python train.py --norm_place="pre" --norm_eps=1e-05 --init_std_o=0.00479 --beta1=0.95 --decay_fraction=0.744 --final_lr_fraction=0.02 --seq_len=512
MLP neurons of a small language model. Each row is named by its layer, matrix (up: input weights) and neuron, and shows model dimensions 208-303. Each number is 500 + 50 x the weight over its row's rms, rounded and kept within 0 to 999. Numbers have three digits each.
After each neuron's rows, "fires in" lists the words (lower case) most often at its 100 highest values on Wikipedia text that the model never trained on. A number after a token or word is its count.

L6.up622:502529477495513523519475512406521506511604504482437490451548557575482569560488554467474574588505484511515532448470433438437441495451488565474519469481562462473496481600575551585524594493529365532466551474503506494383634550472425507489587540467498637462480553457633422523514495464510500468
fires in: "of" 44, "he" 28, "she" 9, "whom" 4

L8.up362:463507496481532561487450537529491490539537489518577505473529472481452515530482395457446553492534478533541571530458499520454423522600548503384570570600560448451493545602501611448469465396590568504643476456533554495529536573482513457533458478527476559498540684518479561512485482549503474562
fires in: "a" 48, "he" 9

L6.up666:367535465463457551557507499498506510542486463601607508521507506471502519495440449499458604596548428480533508479594504627492496492543508545436448429406490554494470508550484517435575485394456458471477475468465481488461545572546533430421467518478433432466482517555513544465502458541520475569
fires in: "and" 48, "or" 12, "railroad" 6, "united" 5

L7.up395:499523492525463454521573554530621541595391496492538519510452521467494479494491435469502490491626436575441532550489493579464461541515501542425485593590566482512510518528439495543458495457488486511484439554489498529485490598527503404543467466500576480507508601486551582551533445548483502591
fires in: "by" 36, "a" 13, "as" 10, "isbn" 4, "medal" 4

L8.up1022:512518509444592632551498527397543451340521556520587426458519457499505398444495431439461540423531510527488475583516504537531467459453482510489569490443526479424517465476480425581591486486553558488610534520491480463488481535427581461500478518521474517528459545430476491593524473545481469506
fires in: "also" 36, "and" 10, "times" 6, "in" 4

L5.up251:501495497480546531578467442513396566434517452539498455522590507436531485494525450465440557433459470527484608460489472570449483531509616577447438576528465407477524537462555542472550521503456466485568531475509469536509486541477519482472543504488412527531460535510497332588515483538494500565
fires in: "can" 18, "to" 17, "is" 7, "has" 4, "must" 4

L6.up1442:525571516566492619525465528575485494560579429500529522525557474513497526513407414459570557465529487528415534526585494464491394465517472468439503575554520483504452449553512452432460477470502541494490518425578480487424549539513547559451439523481489538605499510451477495558538471576498504519
fires in: "he" 31, "season" 19, "him" 11

L6.up272:447548524441609549524573489521518461479376517549531475548534506509486461485450468595354527554496465445508585446449517642454445512542479439407522528533528510522610478512410512515505489438552530444575486417500530522603536554500498472477518503544505543466544577484488451493522506540504442505
fires in: "and" 42, "the" 15, "on" 9, "a" 9

L6.up639:515561499487554570482538431430485511479454385498573497506527491508493394445435505489599526606474388550467602505468476441441470524463570620473463579487501528439443544543544527503523478449515525508491506543612452434521583511523556488415446476514551526563472534506525539500516471495467443488
fires in: "to" 36, "not" 11, "in" 6

L6.up1218:490517560484582494498583478530518538489417582602562575497425472493503465473511526515415528518513482444506544442512517635579455477371489528458536399455609400479585464512530499479491514454494499499581493418392582503626494449491550488523507585489536451435540421519425510579480514463501483543
fires in: "the" 32, "in" 8, "on" 7, "total" 7, "their" 4

L6.up1183:517503522499560447483474552517483564479487489457595537487481482548538452455526529546529559513559531407491567490487497611534488405472533500452492529519647518490528513454489520437552633562467455537514482387494523469553512478552570496384441461495552511444532508607444485486509535495490459357
fires in: "in" 36, "both" 9, "country" 5

L8.up1383:510563448472550558506425572503486519502393461547576517459559456463499542520449493429530504468476541596494557516583484575540452479494534533437569629602522511519435523517599489551571460524623481492422482483495559508486537590493466520473451445429464537523493526503601466559524568602494490545
fires in: "and" 22, "of" 16, "it" 13, "also" 11, "at" 7, "as" 5

L7.up473:545461495596561467493480530373442478536565562529532450498463577521490563493583513533507612520498503436512521518490502429424452511545526457523483449514613516480494469493516582409440582491417496527401531500543532483545559494547433423419513527530480492491549506444514563452493492530501516465
fires in: "on" 29, "used" 19, "released" 6

L5.up544:558482512511441434590412469535464499495364431453542500464569564468523531508545447531480489546470489587525531404498410458431415474475461520491489472396640602445495455442546625363525524512539424531540480509496472524501585446488508528344500487489522534360511420442498524503501514568510437398
fires in: "from" 38, "of" 22, "t" 4

L8.up107:491492499493516519554657612551568466525504576475617573587466441540475433488569479580491481448525466461533583473477538545514432431470472475473489538635575539408447505499537528514373495515557591513486480476503564505558543560496516455497412460542511499474587571566467490536544482566543506524
fires in: "by" 21, "as" 20, "of" 12, "assistant" 7

L7.up1016:404536513477459538547435546559428462589428481485492460471474606505523529524534526500501470553504518519482566518487482530388484454553473552470480362462470507494495475484441495405486549459524501579541509442598504512565461493487537475475520514478404492550525641476519567498486498532498534477
fires in: "and" 61, "or" 9

L8.up1202:478528398455470490530484470499565448448468508492458472555470477541528508454488420590702491497506529494516453567517491514526451479429531540474486477440470516414539441487414491505482455489539536464461530471423471552536489520499476479619573461491553526557519603465570562491537522575429454504
fires in: "the" 17, "and" 15, "of" 13, "males" 5

L6.up613:511544429541541455493470456492454414585407550457546510520519458511475514502543535492491476476443544527519569437503492497474373508480523533402495559609496450461499504554481485374531582481551487492580464416598535437622439525559485476546417455499502476491576512656454393530451501499531437456
fires in: "in" 26, "to" 20, "placed" 4, "with" 4, "and" 4

L6.up1388:397521484442433500488512492451473433508481527547593493511528423522469476470493457479615459556473508469408537455540468461425520523553500508492496591436548536456505443438497472452476440423521517423463520445507474551450559524485618483469527444501392515557592559549518449513492454482473509554
fires in: "as" 34, "s" 17

L5.up961:518566533397524565494556551439471519527449516574438485520462513574477635509495449538489574490539545556441537527490616538532467468447483549528563382531597550464542455539538473488492522536594542549508531554466515511493517517531586463446508524491524493511521553386591563532505466513538501521
fires in: "and" 16, "in" 14, "history" 12, "life" 5, "career" 4

L8.up217:468387474422469480506421522420475564553451519373530467513542475499521476429544458531429569550434453504456535534499450549457516413486560492440438554505507465476502484440473512411465597484449456510514561512502488569509479606425385564525488497521513511457548569519496497456411495506617524475
fires in: "in" 36, "typic" 6, "stars" 4, "erica" 4

L6.up1063:546513517520565602526469487500472583455551417470480462432539548412521471548390492521479593503509464607488565480474460478487452557526469464515521531540532538487450474483526460442614615470541463515603512500454535496481513574604489530430530579527475515501454530528464461536506454496459515493
fires in: "she" 19, "he" 18, "i" 10, "it" 7, "and" 4

L8.up160:553433634484459473471441430446407459521467497484515586512524501481488501503536457441469588534476508440468444463570479508540410565548452506551431533437583604474557520468506507509461474435536492428477496457538549481483604479517594501567527435492459495542527549536378524476525530493452493452
fires in: "in" 40, "azerbaijan" 9, "children" 8

L8.up142:516524534458451491567522502447525493547456657477465486537472485455502571501415543468495589574568538397348541460506534504532487392487475525543469452587506508559476470477466536491445579457522495503500555536532525422546557479499535458398554497479522420467502484557549557517458612426557536428
fires in: "of" 100

L6.up1268:485514520455539605498528473442526484535479508408496491467526512525504471516509461542390415455524521472469577436528444597490468436479529491437484503508470514486474403499479395492467498451546448573533508484582531524489490481566513519553484529522488444481442454479492588541550488459586484425
fires in: "a" 48, "the" 16, "his" 14

L7.up522:516559419541591443483551516498620524600454460480490418533381482625497567486386448467636501555631510446537557486527575508547510440447388484463467503471559481517517461550406529466488520479470482468436536532481452491542475452493431468519496489485530544518602541511555476539504443609506455530
fires in: "of" 43, "census" 6, "illinois" 5

L8.up1462:496519459471465617416566481494540580571403523465469529495505479537495526584410430556525438480616601520504506561555493486531460485440462622514579441557443484502516430574558561466559477409503466544531478439468453484577508400459486400438522493496498553376530624508515529536470565489569387539
fires in: "and" 26, "of" 15, "or" 10, "by" 7

L5.up787:479439490485505507587374457517507565453498494449451454517405560435530473500519527489520532547522461514458500440421455561308467510498589515572540482511550456495578538575545544409586450532588432506538522504519522491487504537507478469488584526471497549567481493475527476532481599626514466395
fires in: "that" 37, "who" 9, "when" 8, "which" 5

L7.up86:450441535464467451489440459443538535560507522468508485499593482502516572454512432473585529470472421521471476462419447506381455476515482501407519520514499475463476497453597547429548500554553475513485503452545599497534517634536600463523533529489511451552535492542487465510445507486533524498
fires in: "and" 57, "erica" 4

L7.up505:539537460439567523447475485486496532446569576525583543507411546507482497527522561471465466518539466511460508418434450493467473493550504473463491465540557476466522580433504535457483560473606459534540514517534491465516635612495514534388490483506460535568548522492528572427484543501609485499
fires in: "in" 40, "solid" 6, "version" 4, "station" 4

L6.up28:498497454472599617501448487371455456567530425513490457379444502525504583592558564418522592541431396441510493430455506523393508504545452548482574590576554517526469551448491596400495506482567446473445527496474500481484495569529464464386549529500459556482432509547509428547489581517502488591
fires in: "in" 26, "on" 24, "october" 5

L5.up1149:399554499462605629503629515528603436488479440465464448473531449557480492512460447546460517551500520580486520469610623516486466501508545523458466556524525444485601573526459401535509485456387555479557487596513472547448411466506568481557501484527539458508454482494583444511498579498536488468
fires in: "in" 32, "not" 10, "every" 4, "minority" 4

L7.up1100:503515470483527585495491561460470467551580525525461434558510542508507468538489538448567518513449491504451492534545579528481518545384489479503547536508533510437511498468506427489425457488537470511563521381401457551554546545489518434493521505479485584563488500514504490517462570570465522556
fires in: "from" 20, "at" 17, "of" 16, "in" 14, "until" 4

L8.up703:518497485516527417454552554573493432597502526525568464552523507492499470491526536498486505441498493501548412446540573463543501477558514461526546600524616470428493491548500470420424433542439562569426506434564555463514592600530523459573502519477484498543538600456522500515401581495464510559
fires in: "is" 19, "of" 16, "kill" 6, "known" 5, "by" 4

L8.up1407:460485492440508508581568472492520433521424462466590462582478454417424536503445401518549496543557492524534476553530589530569390522497568530484449552561654469475496495591484575513517513473551534557464466503455558451568524568569593460453404474510507503455587522543536474536496555544418477592
fires in: "by" 44, "as" 18, "or" 13, "for" 5

L8.up596:491499567444448568538552480402476439530489537460522524486462435505523474502574480523450533508509433494476526487460466478326441583506477577561457560517503531510581462477472426510494481545574518402520518554542468538466524610427510425476556499494507518519464466568405553473590538528525519496
fires in: "in" 27, "as" 17, "on" 8, "the" 8, "made" 6

L7.up500:466443495520519527471390432453484491483501477496484460447447518531516531572461493500608512476535528552406514597571459473419412562535512516501512607544469517548491533502563541458473510511603441409590503453586455452447563506527607552510431516508512554604536517479557399415512535515505529544
fires in: "that" 50, "said" 10

L5.up1111:510457501542398462464492498434418489485531500511582445553605476521509418512526503550537438514558483466493543484459462599433540464461512501455473517473571531543546451506457573545554498480458456445521488435462544542421580424543527473470477557493440472386575481452431441599500444451456467517
fires in: "s" 22, "season" 10, "cup" 5, "year" 5, "league" 4, "game" 4

L7.up642:482501452485502630515487487423467492454485515525607454484554471444492489531450451545442533506431493479497557555485519500452449663521527507395442619495472458440485547467537458499525435487604524535634500539587436472500534583477548491452525502468484584521545477501557512510541532562466456500
fires in: "a" 26, "in" 9, "been" 7, "for" 4, "or" 4